{
  "qk_norm": false,
  "beta1": 0.9,
  "lr_head": 0.00687,
  "batch_tokens": 32768,
  "doc_mask": true,
  "dataset": "wikipedia_en"
}
MLP neurons of a small language model. Each row is named by its layer, matrix (down: output weights) and neuron, and shows model dimensions 160-255. Each number is 128 + 24 x the weight over its row's rms, rounded and kept within 0 to 255. Numbers have three digits each.
After each neuron's rows, "fires before" lists the tokens most often just after its 100 highest values on Wikipedia text that the model never trained on. A number after a token or word is its count.

L8.down331:117126117113133142097093102123115137147101104117113097138136146142163133128104126096112091110124104151156134068120117112149137155000140152119144107104132143120058117101135080114137141147117147139135143136140094155139134169102123157149157139122185141138148097115152083129141130130112122091
fires before: "ch" 10, "s" 10, "er" 9, "mer" 7, "al" 7, "ce" 7

L8.down149:131083122138127125158120105130107124135120138177150196113126105132118144161096151126108157134106085122107125162137057135140159183128118166149102098149115136133133108134123147153131140117091092084123163111125127125117110099150089143105099132153120139094117159133142131136127142123170140129
fires before: " to" 17, "u" 16, "ition" 11, "v" 7, " the" 5

L4.down33:115146108121134146099110078118143105132122120113143139127141156105106160125119132092130116126125149129159115157147064077136076123136121117090156127120128115104094129142141112099159129096112123128136141154145157142140139175141110186110146124168125131201140124133094149135133137144135135150
fires before: " |" 47, " |\n" 7, "s" 6, "er" 5

L8.down402:141088133180133099133086121144115102120101147127154108121116123117099139181115181107132137152103171104137115089118170120157092145110132148130142114069170118077108151157151150120130123143118128173094109139128157117122116134102139115105122140124146146124125115149145136100144120118120139154
fires before: " " 17, "s" 10, "," 10, "n" 8, "ary" 5

L8.down797:118106147154152124150087147154163151112139135119103140124152088129159159095110114116133140093115146088107124130134133135122166121095100137114106140187130131119104136111106118149108133107155113105105169134144115139138088090166157126130138167121125124144143139091106103114107167137084129138
fires before: "ct" 17, "ut" 16, "ction" 11, "p" 7

L6.down651:121154120139136105135115129158143125102123109120108092116147159108188149100149148144143118118150182106156186135121115168146143132112132142075152115110175145122133125118138113139115116148145124194133140147114130153116144162126138120097103166139123128142114154121153118091145142086096157152
fires before: "s" 21, "S" 11, "T" 9, "d" 7, "ra" 5, "m" 5

L8.down832:114153167137159113114127122165118174111127156113109116116134088165140079132120106126184108112067108136135120175131123144155118115115125110120118150120158123094186157109160128113120149111106123168110152101099145156135153142181091120089081101129117124141141103112100165155132143096127172125
fires before: "ia" 13, "ian" 12, "ep" 10, "ust" 8, "iv" 8, "ic" 5

L8.down352:094157153084124150118104156123145119114165163135138158103131127141135126153153157103114140136126163153108120086138135107108126122111132102138155095149138138116157144187067142168133083093196151142123091126157158105136126138121129109116134101127121056150130067140131154151117136105139118158
fires before: "." 22, "," 19, "e" 6, " the" 5, " he" 4

L7.down961:105131174141121154143141073129147105133134127155130126148106122082119089137135150124107108102144137136133107175130163143108129169093139178129093113118102074096092126145151150125108114119098106141149119111115139142153152098130106169124169134134101135130129153125117098110115150164115152110
fires before: "ge" 13, "th" 10, "er" 8, "n" 7, "g" 7, "ac" 5

L7.down535:125088121079141098106113147089114132106137132103096174205114120128155102080138103113148107126099099112141091133099169123138138150118129143119125132111158145142136151114151132127116134132155125117141125153145099122175158098114100154151174181139101139113144114174130146139144165130163060132
fires before: "ch" 17, "anc" 13, "s" 7, "g" 7, "c" 6, "ure" 5

L6.down64:131175148097139129129127144096122142112124118093191153111133157122133137142108162150134120102135120157092143123170126118183121123140114136142121130154150186141114113149137103109095116075121073142126132133159150097112102070147107109127134096099113123146113159113120119117132101117087131142
fires before: "ec" 18, "e" 12, "an" 11, "r" 10, "ok" 6, "ace" 6

L7.down136:152142144130124122090099087120187091133138157150107094154084110140101097122143136116070102150148132139078172135136130133100114130167137140140131134150108149134117150139111139086147142148114154121149134139090121178150118072126123127133133072117101144146149097122096149118107166107155134096
fires before: "le" 19, "et" 10, "any" 10, "an" 6, "ation" 6, "ut" 5

L7.down639:117122134127127110138103124128153095138089169115142127117105120131123150165100138100160192160156116112141146123130129183134070129137097118106151089138136135095160143132139113152099119115148151130097140101121159119130115122133131110105103163153154123080106087126108099128135154104113150144
fires before: "t" 19, "ric" 13, "ic" 8, "ment" 7, "ut" 5, "is" 4

L7.down993:125151132133123122122141171122056124120143106141147120114130114106151145100175115153146137110136131167144125150143156143112111161106133159131123152130147106113116134113124120140144157123132111112185084144107134135115142179125083194142106113121101150136129128133092173120113174175129078107
fires before: "ub" 20, "ass" 14, "inal" 9, "ust" 7, "as" 4

L8.down268:122163140164138132159117127109084137173138081158145109116147140155131126137080134108128155129133126108121161094150100121118159106089149108177131116115129127098118126141125151112136116149096087126114118131089153145117142150122121121120156122135165154139166112128097128090118119098136114104
fires before: "d" 20, "op" 16, "v" 11, "j" 6, "is" 6

L7.down668:123142136126172185150116147149117146149147174121161139116103107116098145082100107145173138120110113140169134134102139145078157145153116101123135084142123098070138125158133139113154106156077107126102148121086133110115121165130113141121128185137116138084124116123125166173154137125088150146
fires before: "od" 21, "le" 17, "inal" 14, "n" 13, "ur" 5, "her" 5

L8.down886:111118121119129117132168118136120136122120150153119124112134138168063160147088171110128134131112097099119152179105146114098149118160117120133135164106098127147124114114124121153146031168096091100186134114129169123141143107131114109169098138079184163130125155115122120128128137104162176121
fires before: "ow" 42, "ile" 4, "ther" 4

L8.down29:130151181130131113125139131090097115149112135156123119120126094094136143132090168186158123152165130155131148098122130138128134111084161101127087073127159129084138134137142153164120144111114121155152124103151085161136153158170118155141137129125098122173111125131114154095125112150106116110
fires before: "es" 32, "ed" 20, "k" 8, "ing" 6, "he" 4, "il" 4

L6.down298:105152131118140106123108106124105159156168103153154150100173113135097158118143145069081133114125156104107141112176152141118113098134112164114185133136107162135110099106141122116099146132165090161170142122134119133108161148076095123138135109139144088131100139143152125137086114091128154079
fires before: "ly" 19, "ru" 14, "il" 13, "ous" 7, "ed" 7

L6.down276:158119125115131099118110091170167082150128169120116108112160132120084187136137137114150110077135108145126121108096110137098154147141103154195088156127146138119152121152103129106093131150134106152136134118141114110083098138147110115154109121115129153117117118107124121134119161125153129131
fires before: " |" 24, " (" 13, "\n" 10, "." 7, " and" 6

L8.down545:114115116128158115058090144123097103142112149137107129141136143144155148132125136078133097125131116117181137122085115147145113124139144105165143114151158134138142143146141142143135097123126127066153104126119151140145165151136140137159116109096134159123186107146090095113093142168045138135
fires before: "ver" 18, "ut" 18, "p" 15, "wn" 11, "per" 10, "b" 9

L8.down1007:148131116097093111135118139099099138164113149127127144144133107118096117064102129141119105106145098215134140159119157083120134147235110152130153174123150142140123143082133158128140117121094127117162134115116156132152103183182138124159132152127117177137098127124125100127084085135119102136
fires before: "-" 85

L6.down933:143096160085128098134089122111109156136130117122099086101187130115143153094119124104157122094138111150177110132137144136113136118112148153134140128113117136118146131094116136118133139129148132099098124115125173148121097122115110165125166127157091092146127139136087117117086130141119126105
fires before: "ad" 19, "-" 15, "us" 9, " be" 5, " W" 4, "o" 4

L6.down460:107115149140135147125168118092096111139135115139123157107112140150138136125086167089132134119129091136143152088144120159111124130153133146164097150115140137147147155113140092133110104152116129097123167122112113189088115102132113131134132112179166086111144112133093145116127145064148123118
fires before: "it" 18, "is" 12, "v" 9, "n" 7, "ic" 6, "on" 6

L4.down927:126123151137159111146126121121145091122132096125102151107101104119167126114116097164114113109150083122151141132122111103137184120093119104147096120138134145145140152099107087123108097126117094101104130133132134132133114073115080120109132128161120150165125166127114077101135134108165172128
fires before: "st" 18, "ter" 18, "it" 14

L6.down287:128123121152166077135106151149145113139146114122139168119123126103131140106166110110136123135087155119140184095153115120090034095110154129106165173099083123126133104120150108121150151158102112116135159121132117114126122094127104147111132128139147172096134110129131143083148103148121156178
fires before: "ac" 11, "n" 11, "ch" 11, "ly" 10, "act" 9, "les" 7

L8.down107:118140115122135107131140146151121147126089129121085125110111092131044128164139151101124156112096114129106143170129103149140117138104142117123109147130157101189183133145098170128128125139117119099100148144136153105112165133094128164142125168114138157115113118094145101115128128085118165113
fires before: "n" 34, "re" 24, "th" 9, "ile" 9, "av" 5

L6.down566:136098127123090131075176139131153202141098141114138149140138090190132124102158123118122143117068146075132095131130118127149099115167129128101156114171109135114170160119099166125176137134133150140126127134157133143143146146166129144117083097112125113156122114129130126114130141149103131114
fires before: " St" 20, "oin" 13, "ian" 12, "ia" 10, "ust" 8

L6.down249:095120109103150103158166133109149129126138116110120115114107112102147158119139124138135172106104088134091106133140141135135162136142167092156110100113175136135129129138110166141147145106121122136131128142099126164090165079146104171185138135125078110141121152109100133150135139125124111072
fires before: "ed" 24, "es" 11, "e" 10, "ing" 9, "d" 6, "n" 4

L6.down427:110132126107124117120117151100118103128165105123118153129126147133154163135126131045119125115112091143116077135121176085095165148098157131100091160140134064151166124119107109126095165085154130144158146109134150166105122105144151152165112114137116123140153122125137122101152154107148130057
fires before: "s" 13, "ic" 12, "an" 11, "al" 7, "in" 7, "e" 7

L8.down426:103122116087141111111157138122140103177124137146135149118107127128117092142080115147126125139143137141101149092166127123125192127072097141146116085170149141128105142143127141127116122147177150128089148093172138145114117157111134120151138110141133098130085146122151105147097167156087105130
fires before: " " 39, "er" 6, "it" 4, "es" 4

L7.down133:132107123099080142146131133136109167131082108127107142148146118128049131145113142137144144108104093117154148118118083085120155146175133098120094128145161111123152145112100104140139135102088083150138105153166128159128133115134111140131139125124103151139132085134127094144127166148175130160
fires before: "un" 13, "iss" 12, "ence" 11, "ay" 9, "y" 7, "and" 5

L6.down420:094100123145094181117091136141106115129176147137116116094127113138132147148126093146119117141127128154105121132124102102105128141109106133134115153143127146141120179156098142132123170107159150138133099121137091089134132108141137128129147138152108150101136085137148120127102133128157094149
fires before: "al" 14, "t" 10, "ated" 9, "ation" 8, "ist" 7, "ain" 5

L7.down262:104162111141128158093102131106122156147172140095120100074154125152069131100139133139124144119138118155119122101127148123088110096110101153141091126092149158130155164136117107138141108141152109134162150124112154098113125141114132184105125131127125143141108120119128135120118134104166123127
fires before: " " 40, "." 7, "-" 7, " T" 6, " R" 4

L8.down392:166138176178158102079131143138180140112134138157132118122148137179153088145086096139145140106151128126145104130094145145165108088109147099118162106142130125125127159109140185139120153134146160161121104109107111154098147097152178096081111125122147147107129133111127138123161159179141144144
fires before: ")," 25, " |" 18, ")" 8, "man" 4

L6.down727:135084149094126113129156147128143155109119166134161152123144148134142090136115110126133152104106156098121112110126117118125096136102111137137162123117140114146078072108142114132170145127159091130103053124123148111163122091113074103149160136185136124138111128127154108132141118131143166156
fires before: "ig" 26, "d" 17, "gan" 11, "io" 5, " " 4

L8.down565:108124181173116083164125128137152108150117138137085106146110102092132123186133097097104076136159152130066123156109137177097109144123134131111100157112116125170138121139148177108150133146110105139182129130141126066142101117173119114160142106105122168082177133081126129174111184120129084113
fires before: "il" 32, "ough" 11, "us" 7, "u" 5, "ity" 4

L8.down818:124096133085111115142151127126180125123127116111137113146136107112134157148092145130142112089112126156107145113108119113142150139101125109138126107128111149138131145123157101160108128174144119078159166173121167133170116157119103149138163106165098120122104113173095131150171125101116163173
fires before: "b" 30, "all" 9, "en" 4, "ur" 4, "ion" 4

L8.down663:130123139126100105149111100132135153106102151123144126142092158149108136081111111112176148112144074129140115114134104126090119146149142142081115110121172145132119153158158118116093076148134144103111130133103162145105123121133138114166095174140143183144151185110101114127112124145133135117
fires before: "ould" 18, "ent" 10, "on" 9, "ro" 8, "ot" 4, "art" 4

L7.down560:164112116139133100083121138118166143145124140114163131136165113144117146137135126117143148104138120129126114163122147093097114130137123161102097165146118110153115106119119140158145093115148128113170128086095142111150162177154161179145109114117107133124150135116153108150152123104108141127
fires before: "ag" 13, "or" 9, "ough" 9, "ow" 8, "end" 6, "ere" 6

L7.down716:117096135121141157100136170128130096109167156165090129128148100115123115136105084063134135162177186140120126100139134162142107160159124113126096125088154082088177122119093118122196139101153155125115122163116129150114107116126115133169135126118134126120128164154135146131107108122114167118
fires before: "all" 16, "al" 9, "a" 8, "or" 6, "i" 6, "l" 5

L4.down48:135102129150128108129160128107127112113110101125160118149101126136152115111124174133114132062112079103125129135152114130137156137148142126108135143146090115112149142156130168129147123164131128113119099088105132131110135131145133116144114124107103128183134144123118160071125139153131124136
fires before: "e" 28, "ed" 13, "es" 10, "ing" 8, "en" 7, "ers" 6

L7.down741:103133127158137161109133106135081115124103131112167132148163145130117152128106149126128149134110122090126143145137161113098143087143132120151167171142114139150145137135123168131098121143140103111132099107144111172096149124148135153106134118120121138111136106133152097099099122109141147126
fires before: "od" 25, "un" 12, "p" 8, "ec" 6, "iss" 4, "and" 4

L7.down936:095112113124148120123120141160127143076125108150122135097102150124125114125124161145148117111134129161166085144097078163123122151106106149176165152165172091103100139127152096107107124173136185163113104146127147109101081160103137138119136118094121147091119125101119116099110116144147084065
fires before: " " 38, "|" 10, "ard" 5

L6.down330:161168097170103122114124112062111113129154139143103116071122145160127128115129141110184121137118146172103142087145133133165137088150149113137140105180129121119133116140100150136164120110171097165129177120109143130152104097165112128116101116127149123084145120108089097139109112120130131053
fires before: "ric" 15, "end" 14, "ect" 12, "en" 8, "in" 6, "e" 5

L4.down893:105103112108151148102125110142147087091115129146178171148102140133107109123169130153114133158151156172145116132077128115161157125110120155134130133116175143121113161159131154149147131109134136134150128132130113132144122116133145111149114141116135144134161160132110098098150156121162130189
fires before: " of" 15, "." 11, "," 9, " in" 9, "al" 8, " and" 5

L8.down863:109131123140128106105107127149137113143099138131079127151124156102144127140120104137132134111085110120108097112088129146147121121136131171129130094143118112155098125112098128099107171107082107139102121129122153126151124117181096156134132106102138107121148129117104116114169125183101103146
fires before: ")" 24, " |" 12, "A" 5, " E" 4, "P" 4, "C" 4

L6.down268:127126092101140129118067142155125117119108100118170126145117149109141113102149118138128091109121154099175117112119093082100143098156107113141099148162170145119089169164126168114149133145135149173175120148121153094125183134120140111117154096123120115113099129131079133155161148124130114129
fires before: "ot" 21, "c" 14, "b" 10, "m" 6, "p" 4

L6.down824:149147133109211098129128138115131100191097135127144105142104151077107123099102108147120125123136164142120133107153122139151150103144109103151161176149140134125125128132078157110147095132184126106141204115105104128084098081112124120163150157074119091118150094129113118154096110136090136128
fires before: "r" 27, "en" 20, "an" 14, "ree" 13, "ings" 4

L8.down140:132129119125107119135133094130113161166136075154121095063106112086117074105156100135096079188127164121128119139155104126148105142115137131164205096148108141111098137093129183148151141106116125125117136129068133159104101123162095102117137149110125107142118112099118141117144182138143135108
fires before: "ess" 11, "er" 11, "i" 9, "ian" 7, "c" 7, "port" 6

L6.down28:096137123153099152099119136095114112144161140166143124119119140099129124109159134115056106096152152145097180165153123138122117140133164127114113123142155122115082123137068138162112114150139098115116210088079103144125146124158114156101128125162107145119110105143138118108146156130098132128
fires before: "ra" 14, "r" 12, "e" 10, "ran" 10, "eam" 5

L6.down586:152168133127081138154139103122131159135190154138112145121151148117094118142121120090149132128172113116122131124123112113119139128138140146147080130153122136129148093133106123084129166129154134134096086098127145137120130130088106117178147112146127139139126110110122116150154139148104118114
fires before: " " 53

L6.down399:128148130125105152123120132069154152108116073119170116172119138099112109141120165118142147125124110113140131145126154120126185131168153139139144102138102097135154129110133111111083137123132094113163133142110163146090114126137109134146139093133169143136099129141095137113139084092113158109
fires before: " |" 35, "–" 20, "-" 8, ":" 7, " |\n" 6, ")" 5

L7.down945:164147158092110139098092099156123083146117083112170141151130135132136129133168135103150090127082103140116134126154121137142108135096163165136152109131072121164151142146135129146151116148157168126107097110156156085132146096106133137143071137123147150153146136142171135130109072086171169152
fires before: "ag" 31, "ber" 8, " not" 6, "am" 5, "n" 4, "ent" 4

L8.down73:113173136130126107108114166142150169100139128141076142060156119122093165129164159144115139133128147148145141108113089123139137119135133146098152178103142165118123142110117138128168089129117137180148078162122102111090118135136134106161105161150079153110142097120131089118095091189118134125
fires before: "ates" 21, "ce" 12, "t" 11, "d" 9, "il" 5, "ot" 5

L8.down599:170122112116130123121130119153113093139156135130112110079128156182107135127124139116135133131098163110122136134130127108129111139108145172126162147172146152073108084121105153182124143117146104113087133083154100143160100153129149141165088130152142108122132103147111116127088104099160144141
fires before: " |" 43, "." 16, " h" 7, "s" 4, " (" 4

L8.down907:094150115123183126096157134099115114108103158134123107145141155128085124154107111149130140139134131145159128174109113122134184071095168131137128103135132137146130131079131129122140150109117133083131135119136137179131136144115134084167151114120121151140118093139105134143156150109137161118
fires before: "ct" 22, "ction" 21, "ine" 6, "ial" 6, "ation" 5, "ce" 5

L7.down603:126085118088139154118105117131140118169135049130131172128079094116121150127166146077134136111113144107153160103110112160137137177101124124122119120118105162144123123100105132134123162107174130099089133162139117146103113093122141098158113131149108094134089143124120153118141158108153123151
fires before: "st" 22, "t" 11, "s" 11, "f" 7, "ter" 7

L6.down975:114136126132146102132124136105096138095136115144127150121102092131152156091140124135134125154150143187124176120151112159116138165120129140107144110122139130146151143104113108157160093104187120099098129123105150110149089103070145158101105109152161119178147151109118137082082097125121169117
fires before: "um" 19, "-" 10, "s" 8, "g" 7, "S" 7, "a" 4

L7.down112:133120103155048156132143182136124100162132122075113122107147108151142173097126160112161120091125131133115132080112124122139124132116133131120116156093139094125128132117083127155130134104152152105167141122120131116125128138118108126116115137141088162171181093134120119134145178123079063115
fires before: "ary" 33, " " 33, "or" 5

L7.down688:119109143151130144173147117157146120088138139092082064145180088117138154113097120125118146158150149146138121113140111111176129135142104197136142130142133113115118100146075124109081083130103074066103138123107149100142132173097107147092116136124133144145126166118129133149121148143118168115
fires before: "en" 22, "em" 19, "or" 12, "le" 8, "od" 8

L6.down506:119098134164156090162101125096128110131121103122159159138081133111119108120128128115209145083120162118124130156185141112134130168122190133147133124157198147128154115105164119114106148134174166140106052105132124123102147100130089103151129127138117135114092142128105118105112147144135148139
fires before: "it" 19, "r" 11, "ed" 8, "e" 6, "all" 5, "re" 4

L8.down436:165080089124156160087142127185175130114105095149137121094151139083110127117132153144100121139106163146132150169146134177117120108114151104116124141111140118144151158117113109149162087138128173123110125132135135121145127155125084151117132127080106168130095141131110103126128181093144113145
fires before: "all" 34, "er" 11, "ian" 7, "ia" 4

L7.down429:126144112138153122099105132099157075142135095088128101153130133170130145142165168096148116123099086130120162112116126105126132131109139122130103140141096111146112118096113151120152136163156170103121121122150129137143144122138105100129129132130158136139111105147160106128144127139098123131
fires before: "us" 14, "ur" 11, "ion" 11, "r" 8, "ent" 7

L6.down1015:122149157104175129141132064106142148152118151180118100092087110149123149103137133135149150114110162112125131088113130112112108127181172146109115113166084138124126125155121087144088122122113107113184144172113144132154098125142131125144156124117143137135096086138121166153169123143113140132
fires before: "E" 15, "N" 14, "°" 11, " " 9, "8" 6, "2" 5

L4.down278:139142138141141161112140128138110150107137128131105065111130149108164122095138140156129125137177098116145165172120121153101155116156142140091179100096157137114106116093142130121106119143142133170143166137106120147117118171108116133128065171188178112167087161125161121122108117090098097178
fires before: "s" 24, "I" 12, "d" 10, "re" 8

L8.down627:104114101144100132098097157078102118131145116143125110128132129136106129145159136103152119137121115164153120105142113088102173161123133152139082098201151112142129156142123133133115127156090090096120095134118087104131097127107096091130143152113124148155193145138168128159156135150115092152
fires before: "ass" 19, "ub" 15, "im" 7, "ou" 7, "os" 6, "a" 5